config.yaml
num_hidden_layers: 16
hidden_size: 256
num_attention_heads: 4
num_key_value_heads: 2
head_dim: 64
intermediate_size: 1024
vocab_size: 8192
hidden_act: "swiglu"
norm: "rmsnorm"
norm_place: "pre"
norm_eps: 1e-06
positions: "rope"
rope_theta: 3270.0
rope_fraction: 1.0
qk_norm: true
attn_scale: 0.125
bias: "none"
tie_word_embeddings: false
parallel_block: true
init: "normal"
init_std_qkv: 0.0311
init_std_o: 0.0
init_std_up: 0.0311
init_std_down: 0.0
optimizer: "muon_variant"
learning_rate: 0.00428
lr_mult_o: 3.0
beta1: 0.95
lr_head: 0.013
warmup_steps: 118
schedule: "wsd"
decay_fraction: 1.0
decay_shape: "linear"
final_lr_fraction: 0.0
batch_tokens: 131072
max_seq_len: 1024
doc_mask: true
train_tokens: 528800000
max_steps: 4035
dataset: "wikipedia_en"
MLP neurons of a small language model. Each row is named by its layer, matrix (gate and up: input weights; down: output weights) and neuron, and shows model dimensions 128-223. Each number is 500 + 25 x the weight over its row's rms, rounded and kept within 0 to 999. Numbers have three digits each. A neuron's up and down rows have the sign that makes its largest values positive.
After each neuron's rows is what it responds to, as a language model described it from the Wikipedia text at the highest values.

L13.gate290:542508473510476515528499454505497476488515534528500497509504484492520465484548520563517503465491534506500501521514490473490449517495501515508516505474527512525458471502520515467521524482506501478526520475484548504481521513497483517503506537501463516460544523485472511488488508556474474478
L13.up290:471502481502477518449521548497488494483481503476509477485471496456546487459514544487541507505521464526499463478542500485530449494496489530482502548486494483493433511496522508484523502476506547518508524483488522473535523518493525482491479474484527515530523567541483475489471532522504463527
L13.down290:543465521515479488481464510462464519515490510494490475479515525541494472491489544446497533521507458502488504480501509470473506493532464481512496496550500480496462500485458452462511519533485482472502525550468506540504490510440482535487513554491515522490510519492449489559486499477488521515
Opening parenthesis before glosses

L8.gate136:517474539483523433482523493499477525496475526497524459509462459511519473503510467486492493521498481472536536522498461468531546514511493487520460513506470526455509483477489485457510523486474525522533454512485487569498533477480529520477475481496551501474538543514501497503493504508502501538
L8.up136:573511503508490469469496483554474488558486476494523464495542492502507503532482490497497478507491504457500492521451496499436492480511553524500487459475482528485517496479513512545470486458523506496504502506530484516487496466533516515544473530511467474475519495537483487491521485532534481520
L8.down136:499482526523503528486518470514470498511462508534534499504435494521490513537446513495554463465515524479506466505521496527523523514499513542535462457486500540535548489450499517488497465501463498540478505455510471505512498432556503484528521512455522496499545503537504484518491479499510503487
Place-name completions

L8.gate448:521522475506503528446527503468470469497504539521516537486538499544477485500459507520474550524514496485487526527547477494463487510490524515515503446509478489530482520505469495481520518518526518504477489476457511520530528493530549496497487537495464513538482483470477492510489533530444473543
L8.up448:492490486530586468525494456541484530512487549549501480472510518490511476570491522525482515505462481457495493534502501490494484525533489508478508518502517461460527488495519529482500478536477501531500463492505517474514455495491497531455483494499528500503536497518482495496468467500496445491
L8.down448:529515487528503480501487513510489514544499521542507512468516462492477465500497543500474508440498529520504526497533499488566518498505552520447535516482514500496486499479492514543490494513542534540516523505510489447477544515508448522497526483524457518538518444464518465498486495494489522521
Number-word compound hyphens

L13.gate1023:489522511474518526531510523543471535510491505486510536497560472497491490526486501542537463459500514462543502549515501520469491527505508517504511498487471496501526538459513552496450432508499480478489485526526485516512502460500483496497479517481519547491523480493490548524532471489510528494
L13.up1023:478529497477502469475490498466490456515483520499544508516489466525448526554514510499507476517493498489483495517539446516476499520512484482532497478502526516501500504470504493455506480516541496489484513520452500496485532480501505501510480524533513512466477488471516542532524482542491512485
L13.down1023:489512523510483474552499473473464463475497495523510537533472511510522508452481485483515516564514487503491472521491505500490534508507503478509556509525538454498506518515503485518489528523512476488479523525486508451496511460517462489537477570508531499508459485505565483507505516506487477515
Numbers in tabular records

L9.gate319:528491482502502490461496511484513485486528517462449520521506506501468525511519495514510482528488525458520493497482509491514476496512477500502517458453514517481499552509475483487502496491471494519488492486488532517485547457475500460512475518500551503480502534519453511534499505518521526466
L9.up319:533513493530486520491504470496461482525496473486524487476510472498484490468458527541451504483464532463517449493532539472528488506536517486537507497488475459528509456494523494525517502444494496541486454518522553551500505518509438461496483468515455511524494558509482483532515478567484502475
L9.down319:560530488509490516446491502505526512517513494494513485490491494510543509502473522504460553472510495498525500557519460542487510500472555502514548477527494489495455499542512474495488538473479457485475470506529500515485505510500499516478491491518504496515451488509483529490551505474560451522
Early fragments of title words

L9.gate241:496483566513517504506511480455438536478496493552530476492509472513514461511478528497499550489514544491490502531486488544483474485470548501465480485492525518489471491501474502502499489442474503480483495490539544467506497501509457490551491463476525520505474497507529504469487505506513485450
L9.up241:515523476483520486487479522525469488536490534474492495497479540528473527522496498499501543533478485475499487491484521483508474498492488512482484521451520493526498489509481454473495479503489515508477498496466518473474502473486531501493522501497513535443519486504459489481477492506586523459
L9.down241:511521487468464481484496511507556539527527471527485515506494488500458495494507480468494526486493496479477500520496518511520518505482530524510464508451520508499486512532488499493509517549486482491533497481536475513534480485578476445489489493517514511507519532493482494462453502521551471453
"As of" dates

L13.gate331:521506510466495516486501520524503512527522502489486489461529509503525464497493479505514520454501496480489482552487511505502506492464507486501488509483469420478540514539534465571456469540490519473482501477502450524525514478490476528469531475505546469472474520484499509529506489489432549526
L13.up331:543512538511486491490484538482503479493481492514468435506477485495474518493532515509483494460535476477460496534476510462507463508479458519490507507486523517586513495497478570483524508515501522521497526495495466560508501511495517487501555484496493479483522518470483495482525529523484485509
L13.down331:486498528512493491540472513497486477455469458495471482517520515551513496547494494575517490531505511452481478507497501471488469507505490476455498451480510491505510502487523505473525492506505530510498522510493506553494492537548496527525503474492504537511479490490561505495483458500468465487
Start of fixed compounds

L13.gate5:487459539474503462525506533537488475546500480487507496492459460496509490481512539500448524498460502491523517505518507526512486488453481458499514541500473465490514500488483502473465496533480548526491485477502504515463540482521447543516524459461508511513488544448508477485496508483471482524
L13.up5:498490505538482513480466522515530477490531470505511484505485486509512577511543513502552527511509551489502522512526480518540486497475503480526512552516490497513537514508504490495501485516517523495499516532520512537499567485497477505514519492527572519527523454533487524497505465529521483497
L13.down5:520457495495486524472494526535525455501487511495480480469517534446487499537532510475467495510514454476513475467523511523503483478466529530486501504543474518522536520537513478505457537512504459498491480497510497473503483500509466501493476514482514485518501491501505474505496500490513503490
Word-initial fragments

L9.gate643:481457515466505486455494507508458448516495522544484509517487522486509493482441470508490512475516442529483539505510510448505488476497476478493502478509512478489470491493521453472539429496503504531498506503506503498466570509475526505523454492509510490523513511494485531443477439505474470505
L9.up643:489479538519556526508531503498437524500500507470567518479493502518531496493491525483526483493496486531508516546509441443454502509504524513538504488487483477517468503504466490486527529514498519543492529493500479465476548490449473505486509521515516468488429485483567546496482516490487516527
L9.down643:512542475459512479470486514517486463493513510474532475518469480510509498502497510501504478547507494510486443496551513510506489445471518501482513499483536476527528470487512478454490490499494531523474510513503524496502487515494456512541473526451495505455496503474485499473519519531521526506
Plural noun suffixes

L8.gate986:476472528474536484499494487480515499472503541476500506510500470496472474564508469524525490493471535483547462516533494508526517523437496491479501538497494487502502503466480466485521526512445529518544461540492500557457493515516522530496542511481522476480499546539498486539483518506498491504
L8.up986:514506522471544500474512461495501516569506458495473539470497500481521475529502491493486498529514475540556529470530478485521505549501520485489513478491488545531512479480540484514513479469476469502490513452460500507481484490542492524507526497461554513569477474495471485529503522499525552483
L8.down986:506433491458493503492489517501482436480511518459491550496497495492489514531492505503513466502497489467484502503489463440483529521498451511481492497523486478500462500508556487488493525479486534505555517463505570534493461497500473453536494547466516479491495519496504458466464543513487481526
Initial C of names

L13.gate240:459482502477502533514563496499502527514532465473486469517510507488495498495478462475541472453535497500493529523523507509493538499455470528524526510536494554505484471520504494477551507473498477482460492498499517501501493455447472490502493469488489494499496489500501486490527450550524513490
L13.up240:484519506490470472541521458494545471498484553488486483550468531490512488495518515524491478474490517532510508478519514510481492494481553510537548472498467524484462476511512549525492490504493506498495485511469492497482502487499499505499514476503517508504467508502474480486494560499506478454
L13.down240:464477503494532525491497528482463526492528478534532532515455523529496491519504519511505476512534519440501528463496500547526525491483486537469502511479522510465481521492451529470509473486558498501484511512498462441479497494496481552476494535550484455503526477494478489450510507523470441489
Split word-initial "c"

L8.gate63:497478548525481533480463491494517517503507501506505513503487484511512482466493499498540494506503448464481478505519533471499508513534504501474512472486520512491481478513449534487507468530535500487510468491494504438493514519514520521506474521475514474498479541519470533494539505498532518515
L8.up63:495502525510495517463461528516490538481492481477514508484491507455521508515530524500524486460528491489505451531527505480498495492492551472462532479502508508525448485486505518494458515499491497491471494520465522518480496445494540507506516531551490485493476519509465526543523507511466498541
L8.down63:458493543475495524504501493513514486505466481523477445489494492529537486496445554484501502491493497506493483487500466461437509533491503485488539428540520489505543458507473546500475505493523494533502468510491531513539514494505511517491506519501500500515537515527486480513535539514548486487
Sports and election tally nouns

L9.gate539:528502491497536531532528515494475536509529529509487468478466511503508469458501476474467530511481515531511493496537449473492518478497524506502561500497478522500509524493488496462503557494505521463467517539509539522496467499452472512508479517480503515505515450491513523474502502526520513510
L9.up539:482508472483507529519510478500480513463476479519483458523510522511474499504498529489514537547507505511522516511535526523509504510482530491528439529519482468494470505471530444459496509533504501516472485519474509456527502477501501474514485459549518526507547487456548511495508490511449487526
L9.down539:541542498499524497549516534498515536505496508500533485476519511512514533488499508487513515523524488501485516475586500461510510505510471531531528534496499519472508452492505517475504538453490476542527456466507506478483495558479498497530494512491494473479539497519503512518496511501461494501
Word-initial "de" fragments

L9.gate88:511508484473470514515496476474495491542500473555527535450497522482506503476482521522505532446477519528448537471473501538480497491497530487489557477504467520523470496481482517481534510517505492534485514426502484494534561452502502479483505494455509479480526484462518514488516515495541507514
L9.up88:551482539528507506498447530498422511524481526478482464446483517494529506513492506497530493468460501496492465501474501506518536504463535569516494536531393497472496491500508493532490468491540505514504497484548516530456566453480499475511497498474457501514490480501505549489499513491494500496
L9.down88:470469503498467510506549503493539492464477454527524557553502527486488535496500505515504493496508499530513548520516473511524475493503509509514522492477544503494516522495491495459475512469510490498488539523470494492537470493486501477505486502493514480489527469511484493511571531471502545486
Buildings and places, word-final pieces

L13.gate404:475549504471490530459483505525457470530506494508517500513486489505500479481527489501489488549481453471512499555479513483517507508492474480494487571503481489503478503456480527543496522497476492490475488520502561516519510492531513491509445512461491527479525508516478512503463511516499491510
L13.up404:487525495490492544444488475527503491518452498462523509507455501513492473515534506493467533529461486469477508585456498515496468527463479502473502534506437482525450476487473495541486496483541481475469492494472514511484482442493512488455463528514465499473545491509498503467516542458491489519
L13.down404:522476479481520483489477504526521494485484469477510506516511499470512510528497489499472493517523515538523516499473509507533481545495499485503482458492518496532470523476519513517508494507472492507487487462522492512510525513512492544479495490492493440531451483492452492456476565529494487467
Before a number or date

L13.gate877:503519475487507512500549514477511522518548479496460503486509479548529493494464492495533498549503523482466516554504500472503496490473522538511545463423526491496488473475510541464511509513493512500487511475530502527499555508494511529537464497535482516495479515542513492486499493483510531523
L13.up877:470468487463505493489527473449510511549468503536476536516464536492480499516491533471461525491498508529532527496474558471495472487528469484484547475495496479495524524457474498535483522538530475515484504493534505459501512482514519490507491530521543501523476496502520518527483483486464432520
L13.down877:497474515513490513479522505460505479500513572455533485493501454495441532505533470520493499464489492488488483496505489539480504537484492500445498520540486500500500508493501502487519510443490474521480520520483513522531528507495485556479534524493529492480503501504475489490469537530501490470
Noun-completing word endings

L8.gate402:549489491484464512502473510478479462513469520527504540472497459506523520492509548532499505509501546469469478545499477527543503474471514490513496499490527496486548477459508493514469478490496532513486514501522521508497479459482501511498493480503522484491488523485519527488474509479463488509
L8.up402:539498534524464544508487487500421471503458508498494544467481508519515508523506502461512472506480487473480527515481497505501497446473525481538540508446502483525524478483509541540497534497515472498532586490507481464510509504473504522464473459508535526526499485486491538500479480479447499546
L8.down402:471448469483499483488467512499528509509491514499475498502497541487508509444541460524517486490492496517488530453489509491497513486492501484535495461495522505509458483530518477518469492488493509520469513518486513511507497486499519489511471523462499497511525494510528488508501536472478556548
Word-completing subword pieces

L9.gate802:474475472486513545489464444492491469521478511523521503507468470506491496516462487506484480477481513519543489526546465558522477458504533492522476501449485485467494474464523493494483496483506484525487477463546536516521525506489536523488479477455525500477507537461496499469541489523475505497
L9.up802:523491520493545493478502512469515506523500471468483519553508495505492549550513502523476522508498467480498480515526487516567507525500481498478504546447526529507507483457488537516499514519479481541527489494504525542493487499492496495484474476473515499492461516491485446482511452534497504504
L9.down802:499468492504497522518514436520510477528495517501479486519528508483522511486482551485504516523469524530526488488512524480464430471480524531515490504485475506454475499462485482516479515500521493470499519529508472483473511528530509462501489489480506522512517502462482507441467471533530533499
Interrupting comma or parenthesis

L8.gate706:521477529529488540473495480532514537526508521506467532526476522469508458493493493533538534496519492485541519513571519515484476479475480506521540514505488500475527461511485504469510468484459498473539497481491518485497557460474535508516539530491464553483485520539494471471539491525501502526
L8.up706:472534541490524517490534468497502482498502472519456520495507457523474510512498478495536489502541507527538543463467534481466492521473550488501505493501510474497515464469482505509497503478591479469529541494488503446488489501478519538541493494469475516506507534495538513524527543561516479532
L8.down706:489549522515483507499524489518505483482478449486457545517483531484483480482489489531560521527522492507519527529492514469453483469480520531519523469526510506488484488517509474461544513493475509473521490529508449469455460521459501593535522467499453502503493508508479494519510536478486509553
Word-start C/Co fragments

L9.gate99:498510485503501560474498475485485477521503471499545512468477513517428484510501463486529509522514499466503480467498517509520466509494562474495488463498484485545490453491492510477495527506536554486471474498508537458517471483502525523531502497532552465520502555495462438542503513492515476508
L9.up99:545493505499444501505496448511475461508509548509505483479475552476520508466466507474496469564516494458496545495548502551474447516504533505513529511505504471478510472490559465488494547543490484505497494512516497501550511481514523510534509509482489492510470471501499504419496481495507505508
L9.down99:520517497499480506454486488538521467488517503489487525494474511476507512463493520466513462500498510496526483470509490507528524489500530516532520529497535506492514450441517510512522516524529487477494516505523489473536494475498519530516470497485509527525505502506518488463449531483474500531
Incomplete word-start fragments

L8.gate199:505513458502494507501475512486470533512464472545538503451516477472489490512500493506489489506544495494465496476514488510564491511501466535458490507490494510534504486510484491527510488507542495510492437463503481480476502489478528506514523507530504518437498514503472506483489485453519494469
L8.up199:561484465494482509552484535503511518489523504527527558494468524511467492522514504491545463495545487523476500524511460504539467554526483482440487478517495515484496487519494487495523474514498520513509464485498488512474499489489519513465485517530536520477464513505461526466500484455489490475
L8.down199:490457460447532512472471516514511503502454475508514527496510520447495497505522516490505475503534487511488543495528444498509558561489463495520518511539495491499517470528519526472487514539497545500450486502474508470487503533507517501491514446493527449496491452485491513499516511456513509449
Word-initial stems awaiting continuation

L13.gate351:553511489469490517544541453487518477474489501511542532446507503513507527485504504523499520456494546481475490528491462526542446501464522488471532511486479470503531479522518542490520524523472502490519447504513511479477476541534460493476508491496481488465517542503492506487549479491571492511
L13.up351:551515431474497528483462496524482488531466485510525515499481508520498505491467452498519488492489498462484513508501506537516514530507536532519483506466494543521520472492467544504500507535491502486538513520506510488502550477511552536506501511516516456513523536465484490490468479500471476487
L13.down351:477522511532521492498468490522493523493470512494501518466496505537443510466549523463483498466479517531534479494495478492485455496495499508494517495480517541510446491527544500485490506464571483497508462472500488502526455509468507473493462473498502540468539495479500486472494510482539506533
Inside multi-part names

L13.gate305:470493509523543460515510498520481481495517520530548517515507488478510519516467463512492476480475515530519535517537506517497499465531518457533515488472545476526483479528491520489500511466456525525480440512508507475497486556487481518446515468542527558491514505482526476515485469519509493499
L13.up305:510506494480524517509485489501489513478550479443523496515510467511527496493531502528514514512510527545556508444513515489501502428457513503487502546485506500519477482473508506565527510496494493500472517473501513518467496506505514499469542556508511493521529494508457519518497502548536443537
L13.down305:532534487535482477506483449464499499484476522529537543505514538510512486517528520548501499468449508460542466528576538518503511469481499491495533483541507480481476474530518480464458522504499491489485491508480457460550513525502478488512493518483527510497457496491479495521494513479508517544
Mid-phrase punctuation breaks

L8.gate578:499492509504556505475510485463481495506493508497512485498518511560496511500479503502499515488469494499490521498468508511520435510498506469509476506487513515533448483454497518440533504482521475499491524541477554505512492483489525526432537478531514534462505518521500504498471523511529503451
L8.up578:503493486455471480478516525476487478482508504486460500494424510503487504497519522518499482547481496508460466487485486487492515511495502510526511520505488483483477507534495471517501543484515547468514484483514501508513486487500512501533481539491496508537503510518502483516504469445525497500
L8.down578:486472526514481523467526483487495493532496501501481474535492527551480494508508500508469528511525512521499499504512519490524475436518501504489468532519516540508534467533517550469506459527503519488508534479497492522500489541502465517478525475518514527522498515540492507500505500480520475492
Word-start fragments and months

L9.gate975:503503518501555525472565494494480471528541533503533470481490494482495484485483473519497479515456459484495438501456478525514484461503526485461487462426498466459514511535509494432487489469463505520497481481476506525509534489500490472482483452482466507469479496490499487519477527519496503551
L9.up975:507526499540459450500520480527452497522499515493458467465468497475561492500488512447474469509522505512550499509495500513504514493473472519502493505478507488499530474517528454517471499438495495481518538478507531506514484514414484521485493530464512505563482493495508517487539505500506483487
L9.down975:486515551548541490439507542457522505487497500484503485531522528520524508501507482465521494511472534486501519499481483432482476566540493462537510480501505474471507529511493523504500514521485545516494490499520453503459553466542476479513492553483512503479507474452477482466475538532494515546
Letters inside dotted abbreviations

L8.gate490:530496483473473526506502531516469470512536478515558513511512480509495515528499448543505476520498525536502460511496476515517514507508476485554469501507471503518466510507466491484471493447469476458482513507537476489532464490509534498530481505526509510517463510487550501479494513527450464517
L8.up490:463477507505514517532509526515521514471496496518491497477482489479450522471524478493509512489500521478497495510512523516511489473477490495455467486456486520498488508510462495453507519470465485421525528515479502516491533471496492506496542500475476512462520553555470517534483500521516510496
L8.down490:467533484516506503532493520505500501525504514519528510517539526495477473496472562502482520506502487496504523538516508502495473497451499522509446489495487458459513508498524509481473520480445512510491505492484527505508471488503514516519519518522501514501524510524478480447515526539503451518
Auxiliary verb after subject

L13.gate481:514495526512483531534522508500477539481488488482523493486492500471444505443490510522506484500507511516496500491469464515503458508526458487534519475481433493458513516546481458510509480478504441482497538532501515519487529495488488531513465508517529481494504514508491531482468539528511499532
L13.up481:513510502527495472546511511528508537499512530497518529547473518529554556508507507492535488507502544493507509459527490485514478470525497506482436437453505498520521462511482460485504535528492493515501493500519453499508525545551519521467469481505478516474485493509464481515492523488472511537
L13.down481:476524532492526473466482510508493487510493524484532468421487513520517508514480482548475523504473499480558458474508502525497534475475558455513525490469539493478526549537474531473502505503495543479480523488491432538512524493539510480487493491513493517536502494488491462498505530512476538462
Capital after name prefix

L8.gate537:470534512491487456518461502509560493541532502516461523470453501514539494473498496516504512522530554485475516462486472507502507506450499494496491476481517474509479532503485499515466472494492533509473518510475497466530487519511519505474455534570531515504532444513491485512542532506477503502
L8.up537:547509517475533481496482503486503527508443458472478507468512477533507474534481486443524465493483504533459490490568503529475449457531520508523495458513478493494511509479500501448522454539482525480499509488480491490524504477456492511509482501502501490486485529519526481490487484495491512490
L8.down537:533511494521481489542488482499521529488515474490454495478502531445481511487478469530505551558498543457482475497489502495483521504489515458498478497497474536468493500505479513531523519482504548530498465522504486467485524526446534522511448539529493518522510465494543511516531506448517471520
Date and number digits

L13.gate976:482511508517487515520509481462456508537468478518475526498503479493497505539478472469504520494493513502474497541520497540490486472544480471494430483486477535522501525509457476489497452496507482502472470521463474486476533507508480516443472529506524525512540493512477495503515520486518536498
L13.up976:524498507463514487491508499483513503501565463534485514467558486456530507499538468496504511479469535483453509505522491506523476521497470483468522535498480528504512513486499498519527479512508496531504500529520496483514534475485467477484496583508511497499564500545497538519456493493477516504
L13.down976:487504531576485488493485530511510496473501484487489499502461477494525511488490503504520493514503526517553522507484526467503484498515466508540482490498478467513536462499508497454525551530535537528443498462531498529443464494543476481588493456522528551522485497501502463494527482514526541536
Start of a date

L8.gate359:509525541485473477525486525489547533494478457539504530481508502444508494488522535509553491515438473494485465478479515515492459472492493485435503437575462467508510515463512510486513470512523509484492477521516530470503467471508549484531498484489470500485547538432446518468524524515514473501
L8.up359:509512501492465499544485488531552474476514494479544491495551556503484514544509537506557489514475505521498496500480476472499457500481456506472481448512517491508520467510506498517505495474489455499476491524450475502518468485466524473487461467533504463519498525519468497485503485487482534543
L8.down359:493512492516470519477527485507488464498442493485506519454529518487517510485510496503535527510482485507519491473493505482518482507512492506494498486522504542527552501465502505486507520485498510508513501495499496516496484494492459472545538496497492535522510529451484410544490473493527500522
Parenthesis after names

L9.gate829:520516510506521505477509521513512463493474502513497515486542492475529498496508534479498477487491478543503509496505525510480445508501523495524504531513525528461503475488502509532513485507499578496523533515535499522488506468494524507492464492536532509503485537475535461543470489526499454479
L9.up829:469524521495531490508483508524469468441459473505518482514494531517526488510501473514505502497493487505509542548488499504517493486502504505492507483499505501506525475473487508512501509536497547494466506475481472511501496516519529511512437499449516481530518495456492480490519495501492452491
L9.down829:514509511486481517429500475489466486536451463539460489492523483493527491478528501469472513507511519494483560494519523488499485496493502522454487493464506560503487479502505527530522476498541519507498549454470515517523508526481465437524512465484510500502544507438530450493503508508477508498
Opening brackets and quotes

L8.gate356:507480511553519501499541492490470504518461488471481487539510486496480484495490542495492531482517457507489466498501470456518501490471464509490531495476501534550466481488481540416505519498502491486535516513528502500519473513509506489514495504494461457542513529513492506542476483510505469520
L8.up356:493496477529480520499526487503535496488477517466526519523535495502446497473513521521474475509526551499503498498545478508521519471477524498490477458475501503541431503491474536471496492533513501483556527508493501517533486498501542523525514504514458512508473544548552424502483471534464548521
L8.down356:524557481531476471449517510492534541523491526476519494499545541489507504524545556499492470504528498474526520475527533537520505484463500485478494456479461485482487486509508520478507534505516486474496514537519470423523498492465492492522511514486490488458511523492502505426485509477498524501
Comma after noun phrase